From a checkpoint of a small transformer trained on Wikipedia.
Size: 10 layers, width 512, MLP 2048 GELU.
MLP neurons of a small language model. Each row is named by its layer, matrix (up: input weights) and neuron, and shows model dimensions 368-495. Each number is 200 + 40 x the weight over its row's rms, rounded and kept within 0 to 999.
After each neuron's rows, "fires on" lists the tokens most often at its 100 highest values on Wikipedia text that the model never trained on. A number after a token or word is its count.

L2.up242,185,193,240,229,183,176,161,206,94,225,194,184,198,175,165,181,189,191,186,201,195,197,156,178,204,173,146,285,212,217,198,164,189,208,177,184,146,225,100,168,262,236,268,203,202,178,190,241,176,186,269,143,232,267,94,222,182,121,208,161,251,228,148,179,196,163,205,198,240,164,125,233,202,232,202,174,174,237,222,178,216,198,232,177,180,132,131,194,229,181,210,202,152,247,215,225,256,236,261,242,217,134,195,251,244,220,89,229,191,179,238,161,211,202,144,195,264,174,195,202,210,252,161,193,162,204,268,199
fires on: ".\n\n" 47, "|" 26, ".\n" 7, ")\n" 6, "\n\n" 5

L2.up51,237,233,178,188,150,198,218,194,193,187,222,112,248,212,154,211,126,223,273,244,212,191,182,168,193,146,141,134,252,261,195,159,182,237,219,212,191,264,166,225,246,207,204,198,166,195,185,248,213,183,204,138,198,196,245,194,214,165,248,177,230,164,233,174,217,175,202,188,177,212,154,194,214,168,176,182,191,225,217,190,204,139,217,182,229,77,229,190,282,191,169,254,106,244,188,269,187,191,189,178,172,140,234,224,167,241,188,240,140,220,187,145,249,224,237,196,230,147,161,183,213,228,232,136,233,83,205,184
fires on: "|" 55, "\n" 8, "-" 8, " at" 7, ".\n" 5, ")\n" 5

L2.up521,211,192,229,205,175,137,182,223,105,198,244,166,246,162,146,235,193,189,190,185,178,219,125,199,213,163,157,249,212,206,192,181,179,204,185,190,103,175,122,169,267,261,257,194,225,155,151,241,214,172,319,166,240,230,117,213,194,122,243,156,243,200,148,166,174,131,223,185,239,204,123,263,217,240,172,188,198,231,222,174,188,179,252,169,164,119,205,164,239,161,186,226,154,245,236,207,245,233,316,224,203,172,213,207,238,284,147,213,178,182,218,165,187,154,202,157,268,140,189,234,211,221,178,181,164,218,249,194
fires on: ".\n\n" 53, "|" 19, ".\n" 7, "\n\n" 6, "\n" 4

L5.up1435,178,220,130,195,190,119,192,229,165,166,172,291,177,231,155,205,194,214,241,236,183,255,218,145,192,202,212,319,214,217,184,188,205,232,222,196,148,189,228,194,191,224,158,228,220,175,176,268,190,152,208,213,193,226,185,251,240,109,207,259,187,210,220,155,214,249,182,100,272,193,200,259,198,202,232,168,191,155,291,194,156,171,182,173,129,117,198,167,142,203,206,227,156,126,202,202,197,225,225,178,227,142,231,220,224,159,230,231,174,232,217,206,182,176,246,189,179,184,259,184,142,192,242,80,249,128,198,173
fires on: " |" 47, " " 10, " and" 9, "1" 8, "." 7

L2.up1738,237,213,250,196,174,240,254,184,189,227,177,203,153,198,221,159,192,182,209,226,156,171,188,242,208,266,211,166,205,157,219,224,173,179,216,261,211,169,221,94,254,238,210,199,268,222,189,250,222,192,240,220,134,264,221,196,229,215,114,168,213,244,140,86,189,184,162,195,198,202,162,174,196,169,132,185,154,177,191,252,147,161,225,107,175,183,191,249,155,273,233,159,195,231,176,171,270,169,255,210,161,205,155,174,241,217,150,258,220,189,258,252,238,273,216,212,220,218,234,240,232,175,191,190,250,186,195,200
fires on: "z" 16, "b" 14, "n" 7, "p" 6, "ith" 4, "L" 4

L2.up153,163,182,235,212,147,197,227,183,178,149,126,250,158,229,173,185,177,212,169,214,202,177,242,284,194,124,160,165,241,201,203,201,145,233,234,152,169,162,202,186,251,182,265,127,212,202,169,224,199,210,243,208,216,239,183,221,229,185,213,196,217,197,248,192,285,218,167,164,188,192,216,245,185,185,285,197,215,98,295,159,159,204,235,116,155,172,172,141,197,264,159,188,219,198,239,239,176,114,236,235,227,217,235,180,194,149,228,184,210,106,248,174,270,223,294,246,202,232,251,206,185,153,218,234,174,219,188,207
fires on: " " 30, "\"" 11, "est" 10, "am" 6, "th" 4

L2.up782,215,194,199,140,199,176,125,233,173,198,177,183,216,208,161,251,218,157,295,217,174,160,190,197,180,213,131,192,203,190,210,217,147,270,166,227,172,258,173,150,208,208,225,162,182,233,168,235,162,194,188,158,199,245,196,261,254,106,164,194,229,171,219,132,193,236,192,140,255,203,192,228,111,195,196,169,195,195,250,212,202,211,240,156,209,136,157,230,240,125,190,209,190,203,213,303,244,215,146,211,218,191,232,197,149,233,182,186,179,227,212,156,130,209,165,236,185,185,158,226,206,188,176,162,224,254,156,224
fires on: "|" 64, " From" 7, "″N" 6, ".\n" 5

L2.up286,189,227,205,205,255,130,194,256,255,177,233,209,239,198,190,194,232,253,273,204,268,250,210,120,190,155,246,225,205,241,252,247,227,284,249,236,179,253,239,271,247,203,239,239,248,131,217,270,200,171,167,198,233,209,217,241,175,213,182,207,256,150,237,187,240,199,225,196,176,195,162,230,198,264,139,184,218,189,252,184,189,201,177,143,206,147,117,170,226,204,242,252,167,167,151,226,187,129,169,194,132,211,269,248,194,220,190,188,170,162,256,168,217,213,215,172,187,253,175,251,185,182,197,157,183,91,275,176
fires on: " only" 21, " |\n\n" 13, " from" 7, " on" 6, "1" 6, " " 6

L2.up453,184,201,288,223,257,233,279,161,55,196,170,233,153,261,217,195,227,198,266,177,208,193,192,207,193,92,153,226,248,251,203,138,160,193,161,194,199,174,191,193,224,200,228,188,147,198,180,211,200,194,212,190,228,187,216,195,152,244,187,198,206,258,205,164,258,223,179,171,260,220,211,212,222,161,187,219,134,152,244,195,227,156,146,234,229,194,192,175,173,195,179,180,173,292,245,300,213,178,149,197,206,196,166,238,183,187,220,220,181,179,194,248,174,222,219,197,293,167,214,224,120,196,125,196,214,249,258,219
fires on: " to" 22, "–" 20, "-" 14, " –" 9, " and" 4

L2.up1910,98,225,237,235,211,175,221,194,189,254,151,197,201,287,184,116,270,176,212,188,171,194,206,176,197,197,192,215,272,255,179,210,155,205,98,150,237,166,223,160,269,161,242,114,240,250,228,198,214,253,238,250,135,142,186,211,188,156,181,204,161,221,210,144,206,221,149,176,136,194,203,214,168,158,137,142,217,200,188,219,168,218,138,176,196,162,183,164,238,165,167,140,202,268,187,227,188,165,224,211,208,164,125,214,199,178,236,267,183,159,223,167,253,236,160,141,180,153,230,161,208,181,190,231,207,172,198,199
fires on: " –" 26, ")" 9, "-" 6, ")," 6, " /" 5, "," 5